config = dict(
    n_kv_head=12,
    norm_eps=1e-05,
    init_std_qkv=0.0193,
    decay_shape='cos',
    steps=7851,
    dataset='wikipedia_en',
)
MLP neurons of a small language model. Each row is named by its layer, matrix (up: input weights) and neuron, and shows model dimensions 576-767. Each number is 128 + 24 x the weight over its row's rms, rounded and kept within 0 to 255. Numbers have three digits each.
A block is one neuron, or neurons of one layer that tend to fire together. After each block is what it responds to, as a language model described it from the Wikipedia text at the highest values.

L3.up127:099132126154170106140126135153126163131109133127136166126167110136123098103122131142131103116105163097101133149144165109107153106076122100136132133129131134125134124107130129136086099138119112131124115142123149123123119112103096117089127103084128128156145157103132103108134122113060151116123112138147134135111133120128150110123114136132103146115117103109117122105124141081202129117121127129117125151148174097103133137135117155103137137128118146121163126158114143124117115125116121106096134126160173127146158113102077154110119100141106128124162136157099105159184083140139119134
L3.up559:180109082129119144117160102133109120133132101147149140122147121163133168105155121126089106147150106114095112140127144141147129152148180084151138145126151096150152146096124115142118134129095127151139109160112135136105115106157091133116117133134155111184129135115122157146140128166100115131107161116146099150097095105176148124153119113112145148138091103100130110089076105115155132151118142111142131153112166081168157131100115118119128154158139125132101139192121116124123117147131104171109155122152104136146106102125128125107108121099092124141141104110132122141157119133142111119
L3.up2039:099102114142126127113119142113113127115111130157133156139119106133150123077122136127152154125150131144123112186116199099110171146114139161131127136132089149140140126079092106094092125130108144123160170127179126206109130114097134094141145139083142111166171131106151131124109142139126117113144138112173119138113160140154157105122077121134133108136093139146118089104148132092123145138148133154161089110125123077083133121114117156091148134172134106148147112145052126138140141162123119087075164123123155174089113137070105160110137098153133143093141129098132124131157136112088136060
L3.up2101:126101155122177159129128128152098134178097129140145112137122098134139087082125134153099096129157140139097137161173145130116154109127166092163129138106123110122082185099160120137102076165120109141131149144163069157147109116111126113099129166071126135143128144112120125140126093096129086138192076114138120163095116117163174114111081103120108117125118154117111073110094138096151121161093114154135107097132166095132158110154108143131147165120118110147133123153108160121135109131123136108126168171122138140129073094118118158110114057128125172158118105173095140149139120139119102112
Separator commas in data. Commas used as separators in infoboxes and tables: thousands separators in numbers (3,485), City, State places (Groveton, Texas, U.S.), and between listed names.

L6.up156:131151130136109110127166135131130110115091125159114136141156103147132147121101145126115153105140090130169120140150115116125103146127175149137115136163116101107159147128155131177150120116127139158108127126140104116165136126100120150150163130130116123127087160092091133149131184159125086165124150125127110107143146110114174125096087114159145130124124147100142099177185156125132112141132118136105096108149158134107152075112153106182117155150129136120173115161169134126143131132126115112176115098123099117101108135120114133163130114125147116159115077052111115145125140113089107089
L6.up1437:116167136154103122103141136168147135146130151146138132155170161125102096126138126122128109128113133122109139092144123139136123206129145133087155151170117125112130123124114088119132145109137182179112109131136121139147119135098082142132136152150106107121087151089110141107135182149134101150090093131158085087118161119092113111110094116158133122183130129143167150176153140130135128120139139106133133137101151126102144074136171130133168149120090150091134103115106143147121156129105117118150086145110160116137137128123138143123131149123135180163114160094134138132144110062123118126
L6.up2042:130161132141115110136123111119130143142098110149076109119136127144167141150086128172141102127141152139222148148112158140118122100119078102077108162136145133142140144149169155143139137090135138153118128130132106156134128130115122130161175146096118109122106127127113100187169139150132136135127144114137142131153141108129185140142168106096133133120102124121131120131150110145138099131189116144114141105123156142144117144103106155172136154131128083100111114155185148125101099123123108125141095108155126104131085138094152156073155133133128160135150115110122122146114141086091107073
L6.up2180:092168112147137138133130122140167148133093107137103143130151140152145106108129145130105150137126126113128115150185156087090151153096116137120097121130164138122130080110125125156145139113117156174152149168112125128121101110071100145137167149124100131118113122100153077130113181124126126180081133132090123131111174140121095117122132077105146127144093137138155119146118191150199119128166154115156102119125144131146127126090100132120148147104108132086149130140122130159128159139103112129115162140103168122140129118160146131131126119143110132111093134124101134166112142163097130127
L6.up2551:122148112130094156107109130136160161142102132144122116167129130116209141161083157126139120179126084139140125126111153104121082158113143116105113103078116093129105136159168121111136100125136117148116103091146125179118119131109155109102195143099147158123110156118132119192147124141113091119135151116127113160108149097108126110086119100113142138182126147138184115121121148158162110133155154096130132138145194140132149094126136106144125133175110110128159116083146131136148128127132120107135133161101089114113118178142124101126105118127095087160117135125054168190116138166147139122
L6.up2867:111137151147162129139148164097157145165124115145103124196157143123125120139085146104110157145135147122127139142099153146118106105141108156095115115157136155150118148148137092137148099173117117114094144137132107109158126137121127194155147157153119111123086143126123125153133137120153137164106115085132133104109133156153157127102159122141134125115128122096127117133129120122111116103097140135132101093126145122146151143103105139087104119132086144088161148156149141133133127124095114131116094149083145128131135168134146137125153107131127140146085108108098126141135145125096121103
L6.up2887:116146156151139105124107137133150111145142137147116109159144141109138117136173152144125111102119131144103133149157103115122134112111112174159147113171122116153129126119129123155132159128108140144133155186097119112131088130097117146132146154174100155128110144169121111139144138105129147149143131126133131174096156113150135100163175127116135119115127120101141148120133129092155101133151128147118099137129144129160121071088139084120138114158137175105162109178114156075109130130116106114116087130177140148132113154151110140119076109143152149144098111124151115174123117099118128145
L6.up2974:106112100185164171117110063136136133150134092149101109151143110125122130165091125123065198113111125125116113089126155096118095130099126162119145152102156112137105131114097106134143125149125138118121144124152109155155121117105151151075133135113085140111073158107127135109112131130116056193151147093138136122106132093088149131115152128109171119100146113108121116104138099138097140135106161122134109133132160131123102096103155098103139105100138193094189106126104146160157142152124116097134118167188146128087132157141088144128120138129122122162109112092126101184147133123115151098
Noun after "the". Common nouns or noun stems right after "the" or "of the" that name a topic already set up in the passage, e.g. the aircraft, the enemy, bombing, the park.

L9.up1478:127127130135117093085120120147103159115114177113076092152148119112089134124114150173094096132113138129115150158141182125135151109131162093140115140125126138142123150118081080166114117176112126136101135126140122159149150128109099193142143154127151156097166187118174098146137116158124107135141132120122143126106148131155139136127151135167116164153120094100113155129106050128115153158139178123136117137136126119137143101128099122111091096090100110091148123130135130081155135150117118133128176135127145096097122107162158117141079096105113129095136148130091119136160119134101162106
L9.up1771:115117138105069111136097102146134096140144164123128142148173137149130125088107113146093147116152130138104154150162117106137158108122131116109124137108102119146107143120091135140128118150113126111159083149155107148141123150094101140116161131112176128143178148163151068196134142164189108117152114134101141133117073142119150148144136138110113116167128126125111158122127146117133126120114159167126125129145127122114154120107114150118152141132094113098155132166117138105147176173136114124093131136154129088118139117103138134129119091134141113121111107151116143156129118091142154116
Coordinators after first conjunct. Conjunctions and separators (and, or, commas, &, y) coming right after the first item of a pair or list, often a name, e.g. "Rangers and", "Rača,", "he and".

L6.up480:126098127154136152126106130149125142143087133165120157130083148143104134069141147168163111139135114117125136121098125110114148129083100093168146111126082126146188098155099105204092150109106118170151154155140157136164163095133127125141126124075127153068141123105134141136120114144162136096143127147145142153093129126143131134141138127099110107105125130166124082148137158112125104119112120154126115105114133052129116152102137136133140132138119114106153142151137126128152136136118141104105138130129135120102151091157158181158105114162109097148118142154096157173150103128084098157
L6.up742:139157114125132162107167156156130120094130065144131157152155133092126142130123108127096116134095145125149134117128123147112133112129090136132139125128128139123160095132111145115125119143097125129093071137097092163199125128133147140122142133122143141133112123106120145137167099074135107087135094130122141157111124146149140124153146139103151104220101133123127125076116077135111120112167108111124153122135133144169125114080098138102125164137101083112141107146108168086125155159140108122137130156128112141166127099131073129113142105082103151133101088192116127135143139150132125154
L6.up854:124121091182110138127103119124144090121130174138085136138128105109102102113130128120110131104108179120094160123134159108099124121109141116172118078105150142119113145118126136118104167152108137139141158099145112127184168128126100115113102113122180128140193107160106121154126121089139091128107105093102134155122102149108154113174103121141139128156144049160123118120113138117098164140110097149117131138121131103107074096127082144155152101054092132098169187163083151123117117148169133101125148134154145148145098116149083130145108113109108102073162145135123158152127120149124119139
L6.up1096:124133117142114153128132127152135159131122130142127096089140080110113124104115134113115146114098144088168143122099149126126125179120149125156099127134151125121105123136114144210144133128098128117121161184126089123155123101125118113126171129116144151173144175102120112131117134121145112116142098110112165148100121134126169144084098123157135130181144109113145152116107089155158139111096127094134099175110118115114183155068123144107133150121112114096149165178117195095102095109180157086170174149117158138137155078119115159116110130125110139090092139121094146156131161127102123138
L6.up1294:101129073163139122138110142156144081141101158138107115126174111152128137085095132105148107154116153104086173103099201140133133125119134143152126106125135141132134150067073111160105117162147121115145112142098092112130163107136080128146133097093153130139127132137149125151103141100204110120124077119130168168115118134138161174096076125122124179120125110102148103130101115174115173126119168099142122131140137075079138144175116139092124129133091100134129163114105124101142124122158152110102131145098116135128150137125112125124092120092132135121114140110094140135136129177132128163
L6.up1590:125128079158145161096126115115146163157130118131112081140110106154100149106136127147122089136094152104099137084128138146122117153109136132183150104096142143142154156110111097118097092115100148137124140105153115103163113098098115169090129090098155173155111114113130113110163131125168124107108112084160139101142096126129146126111107158137174136112142088071153129137120123146096197161127148097139126103114109119156137105146136143153111107113114115102130153175137145145084136130148131143124182056139140102102145151184064146103111178136107137092091109133138154144125090116137147095
L6.up1885:103118104122203146128151087121136132097121087083111125150155117107133144077105120105118132130119142064166113111158151123106139116122120127149160117133126114126104177115143126196102115121108117128136129136113095106152089120151102107105134172129117148146136137140123129127113137111107105112119111101086178181107125121118124152114127111138145157137108088142147145121098112126121075135115136098116131198125125099109141153139119112079075127114075103112106116164144168114094090148173113096148148115166133103104153108110094127112107163109078149116130127110123117142148136170125118151
L6.up2440:111077120150115121135099118136124156173129176104113158119081111169121043095130163143103108119134121085131125111100153096082120129148118135161108104140140122116094133118129118112133125152103149130139185129150109128127147150163110124137107114087129157128170125154126120111116098104166144120157128102121187132137151155185140102139088147143145138144151077115114115139094144099127160146134113138142127140131121081111110164129111123191093135114140170086114143141129130118157144113158109098138156139171122104121132138119103141099130156148112094081102139164123135166136139150142103139
Separator after foreign names. Punctuation or conjunctions (semicolon, comma, and, &, |) right after a foreign or unusual proper name, as in "Ben Youssef;", "Finstad-Knizhnik &", "Zwingli |".

L9.up709:091152135124112120085117156149120148148152147145143112153106096112178140151117138116104116120108133130134161088147136111137125139107153160126164092147098122143138135101146105135158134144120157117082092136090147167150134100118128143140161115163096159097112138167088115091054122117148110140157153102133115073116125114156133148116136123106179118146160080139140160127117116143121167069117143064160102152132174125104152134133120100109109152136115166123132148105169115101138122115136084104098129134162133132119134133120155113149107144122127080114127125107122122123100093102140165123
L9.up1818:121122152162110149086161146132149118159092113172118121162118098124121108140103117118097164123137172123155141136106087125155118061078142110106126111169159161121082117141162132139157132155127128144099131092099115122148142109124122148111118091163153102093142147162079121142152131122113119183208144133134132092096125132118153138127111125133123114115140149142138101116142153096143166110124168105096134119130157118117152117136141124104109130109111148107170170114119136141100114116099088133168104132139142133104116125118115141129116155109106181186133111109126110119089114135114107134
Repeated article-subject mentions. Generic nouns after "the" that refer back to the article's subject, such as the film, the club, the university; also first pieces of previously mentioned names (Rey-, Sw-, N-).